python train.py --n_layer=15 --d_model=256 --n_head=8 --n_kv_head=8 --head_dim=32 --d_mlp=704 --vocab_size=6223 --activation="swiglu" --norm="rmsnorm" --norm_place="pre" --norm_eps=1e-05 --positions="rope" --rope_base=10000.0 --rope_fraction=1.0 --qk_norm=false --attn_scale=0.177 --bias="qkv" --tie_embeddings=false --parallel_block=false --init="uniform" --init_std_qkv=0.03 --init_std_o=0.00549 --init_std_up=0.03 --init_std_down=0.00331 --init_out_by_depth=true --optimizer="muon_variant" --lr=0.00808 --lr_mult_down=1.5 --beta1=0.95 --lr_head=0.00447 --warmup_steps=200 --schedule="wsd" --decay_fraction=0.295 --decay_shape="linear" --final_lr_fraction=0.0 --batch_tokens=32768 --seq_len=512 --doc_mask=true --train_tokens=266600000 --steps=8136 --dataset="wikipedia_en"
MLP neurons of a small language model. Each row is named by its layer, matrix (gate and up: input weights) and neuron, and shows model dimensions 16-207. Each number is 128 + 32 x the weight over its row's rms, rounded and kept within 0 to 255. Numbers have three digits each. A neuron's up and down rows have the sign that makes its largest values positive.
After each neuron's rows, "fires on" lists the tokens most often at its 100 highest values on Wikipedia text that the model never trained on. A number after a token or word is its count.

L6.gate108:140174090136111103084156078099045132137057064128172112159146123124100163154129138120162107079171196170122109152091135132141053124195093144138119124181163156098138103119113103111098150155095128163131172200135098142143155135108110149116091074126117150163140091075149088162052102103081164154139070099140102168086128151169124138108140124110177141112124149148221088141122146111149099101142115169098119107116077095158133136108139141151081068106176104161167210142179116178126123091190126143096194119139118077111134129069169166144143098164109171139132128117158148142162114123096190116
L6.up108:170095149098127132189105172039095105117154145069132103092052128176191120165113151110145076173184125116073082134123158154091158109145098130146080160166129133142100225127101167170147102154133097169142111065169121161107116146103137151168134140166112115111061118089170142110106125116155108107143160096171126138160127182164111174122130135181151150084128136141133191093082075131134104203158150131193127175106177149112085100189110106175133098156105134101135091184147130155088099110087113112125098089145117142090127195116134101156077144148124154112150158210158187079100084122152162072
fires on: "-" 39, "–" 18, "," 5

L4.gate585:144124095104168147129160114158145121125120110144073102135167137151179154143132131116138093071178098111127163177172100094123168150163153123192122118133175156107132099099103157143141075156110137119134104097125133156153136132161117139122129141138071115114080148145112083109041121098124110079102110127076131157242071144109112135141142168186153118096112106141202104154191137119129114090144122147156104166093133114146173139156121092078145091036113095132177161132148135080160117104113108113062184099142184101141125165194119146082151096146128167124021125120109166135153162137129181128
L4.up585:082182108093146059149163124128129122111125119145131210113187068140136123114127111154174088105124096145148090130122155130110161157083141125116123158113166145126098189101101182107130145128136116071203112123150141090148162139197151195136097140127123108113112166148116148115106141095184104079144135099039131133160089128095095123155088111110170144139153118140162119077153066126121150121113133135126129120094063129188142119133128102044120158076147176054141104129116146131173118190181214118081168066181099102141131099120112117122134112111132129060120130096150091149152177099126130145
fires on: ", " 39, "with " 21, "of " 14, ": " 12, "to " 9

L10.gate142:114208136112165100134130098150135087173082135103222087180149134114132124153188112155136091092124157132095137093078161114112110132097096129142157152176152117140225137107115098106116098149129111114127100100135164105145151122103190076105112138097179150163065125052155153123130107152119116136129105109132126184155177087149117108108166130098134094160154134136077109144120183148097120135170136140150155113137103140155052154153119119165119136143142081119145144100181151052095158108117123079117205048147149142099158094132123095183099094145108187128158109126097195150129106124150144086
L10.up142:168127146124127179159113111132083104106130141170146115147144156129161170131077139079149142114076129098038110121154186128122132106186078132143180154056110099160158112093078208114141165173105127104118115143118107118133170141173128146152104147140051157122105130131176135156124106179125133183179131086181117144131114149105129101099092150156119058111134155184058140099109129153105145125170147126148157156136122089110122082158140144117143105120053108094097108151175147117162142150111113100113115104150109124147159125152168131119087110153134135128089133111116187175055095155108131110
fires on: "a" 20, "'" 17, "off" 9, "-" 8, "co" 8, "anti" 7

L12.gate647:132066140113147144148127102133134158167097119083126146166118171113166175146120085089179089099131113144095146115094166166120126143147110131092103122141169154103109102111104109139121140092116180126172148120120111154150072145187147128116115128147062112133154139180116027131124097112089100057160133118075144065175108082111118150185130172123064090132111152189202116134138169074133111087116096131105164092117086146123084095116118053145104139192054140101129099118122113140117092098124152139114184080152112162192111142138170114104168156060079157141059091121156065168155121131134125098
L12.up647:108124131137126157176076120115141208121133137156154142128123163123120136095117101103103115082084093130145131112126089109136213126147092137152100181190141167152084081144172129139121058102175102081112160104082172160083091142211185183105105150141121149142055128106122114172169141086107068127088071154099186108177126070125060105141186145096159160130118079116136119149131138133120110122164122128096078119106130105132149148123065135083160151075111170176104158169163105130142154115118180137085129112162161088130160116099092155079134109125148044079130097111154120154177092115129104103
fires on: "with " 14, "at " 14, "by " 12, "for " 7, "near " 4, "of " 4

L12.gate192:115168133198126092123189148133113194082123081101119126113080079097106105096140098110172187058099118092150141131099161093088114129156155143142135123131138185114166137099182114084117186097081153121176149147190165083145156111127154132124133151154142115168194112077138187117141132122124150143149121087048120139112149077105130139139162093094099114154092179129137112074201061115107155115130142152146080148068123056201126096115107126159136152091094110163129076119137100112156113153061059095142156094126118136136145123132102114154105111149088111100120147117069112110122125084131147090
L12.up192:155189136113089053127070147164151115092187138115115127094144134153142095047143164109125108080143050165110163123086133112116169148152121186124172191162073163126134116086165085077166097122112160147093141136123174138155151148114134159076183110188105105116117141166178130135122114128089133138192103097077132123143170069111185103093124130098153127156091098146145164150146125148116085184166130126113094173091093088142127102077153097161101125093065120100204073111104104162117149143121173162054136111088124156174151083107098141097078122177128114109123125144138196078069129145142119118
fires on: "res" 23, "ass" 14, "dec" 10, "aw" 9, "pr" 6, "cons" 5

L10.gate653:118150096173158147135114144105070125100102114152076086128199055093117131118176115115142065144140100174176099142164147063132166101140127130132173094107152152110143135087142113113168200107183147191162144150112159088114162115153186155095110055156194175109146151149110094115119113126156154122158082071147138108110120085084129104177116110112128106090176164114129186149143141164062090124108152125161125158160178076075131123133088151136105209177123119097169127154145120121154125116133162095093142105192109100085093162156162133090163092132113101124185136173115145102099109095116153060
L10.up653:152157186089137085089191137092101124130085124111132195135143081113083111121147155101160117174086148139154150144160100113082138189118172118096106059098101144137112173170094120122126143117124084164151179140083126141143131158057107124148111119162166204129138150112102129167071088154105106132192154116126104113103123105094183118106109130118110115113105148144152169171173166106127076122141120114094105114123150102129182164177105110127037106174169087070138117112080136140123118105163158087040157134116120142060134137170144148113129169130180074094117123193158128146064120119095202146
fires on: "t" 23, "h" 11, ": " 8, "r" 6, "ü" 5, "ey" 4

L9.gate511:119137137103152128157179176092052182129204126104141111133184133112133155139143156140124143149168057119107176134081149160175152065123159129100175098093192123129155150169132137110182141128127068159071137105186129140089112150113098117192095165107153108104138100084142202125096136173099096120137137097119137104193134164074106161124152116160121169083107141111165136140159134102140136139118180125148146159111120098149175173187164192131143171132077095124163154158171081092106122083113083142195172133129119146098098132114145160068118129134109146070156198117170109179137144193139132205
L9.up511:106128109100103167113146118121144166132161133144100103113167128153167157168136083111176128172133124084188088091113148153113137116181207133090119110151091120112076140133165172126110165127142061108151117145118232096086142123130114141138108136099163181142117158170118248133110093101124127070083125142107164140143111077141136122174121125108094109068137169176069085128117069076101082126155139084156107113096104162151107149147147090177156113038120209136169191146105104091125099095126123157155116077132112105119106085173097144138121159077147101072080176083136122154170081127148125137
fires on: "| " 37, "of " 20, "ash" 6

L3.gate261:125196072096151187089095123112101162100084063180127095129130117084115198155134146139071174102118131155151142121118112207180069116100053142121114113113128174147147150097140173125094119103116113131156208125116113108090149205109115150100104161172128098155076079139120097115078111086087101137153107109124104135103095193136157138093151136119151140162136152103121143155138129123151155101105078162117125111127113163118097159109167224114149105185121146082157150165089137157145155116157172109158166153093051143098145111124124198070103123185106075112126132152187121092114144133121107182
L3.up261:130103116063133116156148161115081170143134166110158136167105134127105167078146143155159130080096139143119115144150074173083121095157043109170160112139132133092099171162117139172177126116099103131128125107127090144159097130095152167137170158132140141129141155126123188155097078142167149142202144092144106160140163126129136137129157112085140162190099148142152084083166103091086177109147046154126073179117170107093168106135117160140143101120125095090105082133103165123111096129177126054128121191165142207078139134091090153139120100082113088101146155106137135135071122159121135159
fires on: "ast" 22, "al" 10, "ak" 7, "ue " 6, "-" 5

L9.gate470:097175145136148139134176135069127080158128167100171060131114102133188154151096165167187122112105110094140164207126115075128115102168159229105136186183146144136159117128112102130097043093168153138114151154145100072153152101115113112106131092159125132159188087095125113161125117107123073149100107126124148119135132113133092100091157111153177114092115103112143161160155120083134133128199158159069161107092088157189143112169205196168148069112140078169122104099146130205097107085147107153151147095157050118155114120127147168160143146150123212134121118082202158200183141132136156112
L9.up470:157087131119039126126070095156113104148075114088176117121093137140154128152127132136167102116145125109154163190058186159082148167188146122155138127131132169128098161125112151125105129149099069122081155107084093119145125103122110092172103089191054116113146162073107148135000110064155126117081211153146088111141129138130150098131191107119109160174125117158132102073142162094153101135128133125105161083165132152108114130079146166154121173131078115180175115131150153153085164105133165119152105117111117112080109167119115130169133121164159148126139146161140143185123169160106118049
fires on: "| " 43, "of " 8, "0" 4, "," 4, "2" 4

L12.gate665:088120170142128128190146151106100117134173067161131113208105124112149061163147133054110123123154136100160086112121155166121135092125132119147201105158169141094133169101119186170110116128093161206136057122158129117158184104137117085126151159122110107082110119135101185185085093166106146088128118099138178122149068135167154143091120030166129105117119115119168164191183131158150171095142162052189125137144082118149102161148177125156139107150127156174104132180117174172112131113146089127107150067145088145068127140104138150160177153110121150126096148134141145139142120148137117115
L12.up665:126150135140144170144135186112117145144146105163113153116107075115132124074070104139231139120108134132141117077139120072137119154134117072161153112095150072131113128161071145199123120066149108187147136160088150100184149192073152127151160179164151092095096142107071187161072152144127150158137163138143141165141089125115122110123196073063058113094105153155155115123065146106130162139114107063160073139088073109196084097126162106109129178093096120089140126168135149114100104091113136103136074154094079144125159122130065130092161168167160141111134149152129139131120136181132118095
fires on: "r" 33, "| " 17, "Tr" 5

L6.gate38:173138177090123124158171167144073181147151144138105144104104152127134139146157098138129172074130067080123088121134108134112112099129152110078142118193119130168175085090154098127166139166084167139193088161119106170141124092104088119107076146122102157113194081114158072187103137156167145116129105098151047144115114126136141126169150134117128130106148145096204112151140093131170132153068113119133112077223178155126216165144170151163130099154097150116119129119092125079099135054129149100141135101089154138074079078105208172118140148108158148122150153225132140118148158136158116079
L6.up38:191166131151074126118153147111091098164163152145126117177174152118108166146071092139119152067164196173136077157138122112122147127129151074157149086171117077152131168172141129132115122187120129102091121123105119145086172121106155171152134083098098105094104137079111134155117113082121147156074096138070137185103140150067077094130128184113108086153133151144086123180180096115087146142150146077143141126136129099124104122128191069141120153116115136183138119104157152094113055131103118127082168141099152167096093140178199111170119140113128119114128127159208095098123227144131135168
fires on: "-" 22, "ic" 10, "g " 9, "ec" 5, "i" 4, "ag" 4

L3.gate328:151139122120081120081122116112153160073183161165112109140101154122138141123117132118109110100104146140031163111185102094143094103115133178108142128100163110150158151151109166093131068111141177130105135166129153102138145114148104161123159163034170149144111128103138167149146122133153084116116120113059110082159154033118122133133109161050204118182149146076119083159114150157115072119121124131131168103139110127135123176093151085200121163153170133088103083144129148123125144092118078100158176114141134143170171150159123140095140122109106160131087115112080125120189158151056107060
L3.up328:203145185127135098158063183114106118156107084159126110088160205109113123147166092092109148108120125153121142129098091101108146103145105137104155153155124143175204109186121120150163108100139132095096092114136114119175158104100129144157145125058083102120090163108119153148111157134105147076134160122168051125137161115122112158101129153168165120144143160119124122173128175083175151070110127109090107159153091126152084096128098163145120188136106100082100102050113153148100107140061133128045143087130124126171088207115159103084174083069108126149116145112099087182086087135121098148
fires on: "'" 14, "to " 11, "u" 11, "ed " 8, "ul" 7, "al" 5

L12.gate237:171118093160132111138104136126162121160099172126195106106043194123187143106101148139129113116119113112123090082145166108103171087123115124130131188104164074125093060134139098111143160097119112121151118165137109167106126104133107116149105171095156130127143144100131141148079108083055091144138077142082137102180131094155117180104148086131132176188108124114208103127208127159151112111142114137121175114165148161098104167123148129120154112102110139142137136125096096000144140133116142110126089073095078125169105125099099144107053104171066149120108150129161155069127063170179176128
L12.up237:093171118107149167134196168143086108139119137157109117138123116118108146118087172159180132174132136157021121121144134096122143108145154160185084087167114129151112110133124053122116112173164103100154077139169121101149105076123204102116129163150186120121132162054136184138150125188105096140218145118196140118132104107109114146115156151167123113152112137103147091135097104089138095081141164090127109148120107120102148099110161142089168104139058055149101179054152149135133121112142145165132157106091165143084137093122148090131071164135122167125121151085124192095113073189140143064
fires on: "inter" 20, "ab" 20, "sur" 5, "re" 5, "over" 5

L4.gate520:143174125149155125090118174166100081084111137110100130122101121105124119080111165223145089144135114159141080172200109160062129090087114124123142114068120116186110162141123165120127183082145140150139129184113089087187172190110086176120085165091112091142139144127140143078152078116137162112143112106122160079107128144160130100146131147089121127103106151088087186105142102155086127118124169132136134104160198074136120135099142211133191119125126149190238095126082139124105095157127151148155139099150092206056089142143133174166144176136119126135141126154136097172117107115148140106
L4.up520:110119158119117101053107139151151096120119152128133107114115132117143097124071156102100149127099127140183153105142150093153180118094109163084123148052155164173103174117183107185181150134109103125084131104091153152145103089086156130101078131120101150125084120089145136156053087134104111098183120117120127137121111132136140165138171137086107160097151081160140191150135154086135136062130138132125125174091158153135205126109150165121123162148141153123149114146132143101099115073139109110187124086145121158132077111143138084175154140145148020108185127101191134116154117126129219106
fires on: "r" 13, "v" 13, "t" 13, "p" 13, "s" 6, "d" 6

L10.gate558:119164095081149127135148136158139096123092150130147154103156123053166133103146142154088153109142063115130114149086086147094106106105064161126179092141125131097083170041098140156100169095101087157156113118105127079155167119080073139103097131105093111173130132132108111149152136103106158140143150119108114021055118139116153160138160146183099104110103163080146170094131129105090166128193168092093138090094095167130122150103105172124168114177161115138131098073089138123105116091128152046115142140136132091073101142090142116129158137122141136128093149073144126139097134077149190122
L10.up558:074099176148118172150162205177160110140107130080135165093145118143122144087098121117128163087122059155180124179120108140159102104111095183072084100145163127165091067103138188188088146133182140167161115125148144102175133118108172099144122128119115219147132165158134043103129087141157080164140121130138142082118176118140113131107173165165109125085127133094117146145144092104111065070106136089106152122142111134102112123068152166173157101121119105161140137102108156094111104144185142094077125122131107112117154090093146162150133166173214101160132154110128150165079130102146116073
fires on: "s" 16, "No" 15, "c" 6, "t" 5, "no" 4, "feat" 4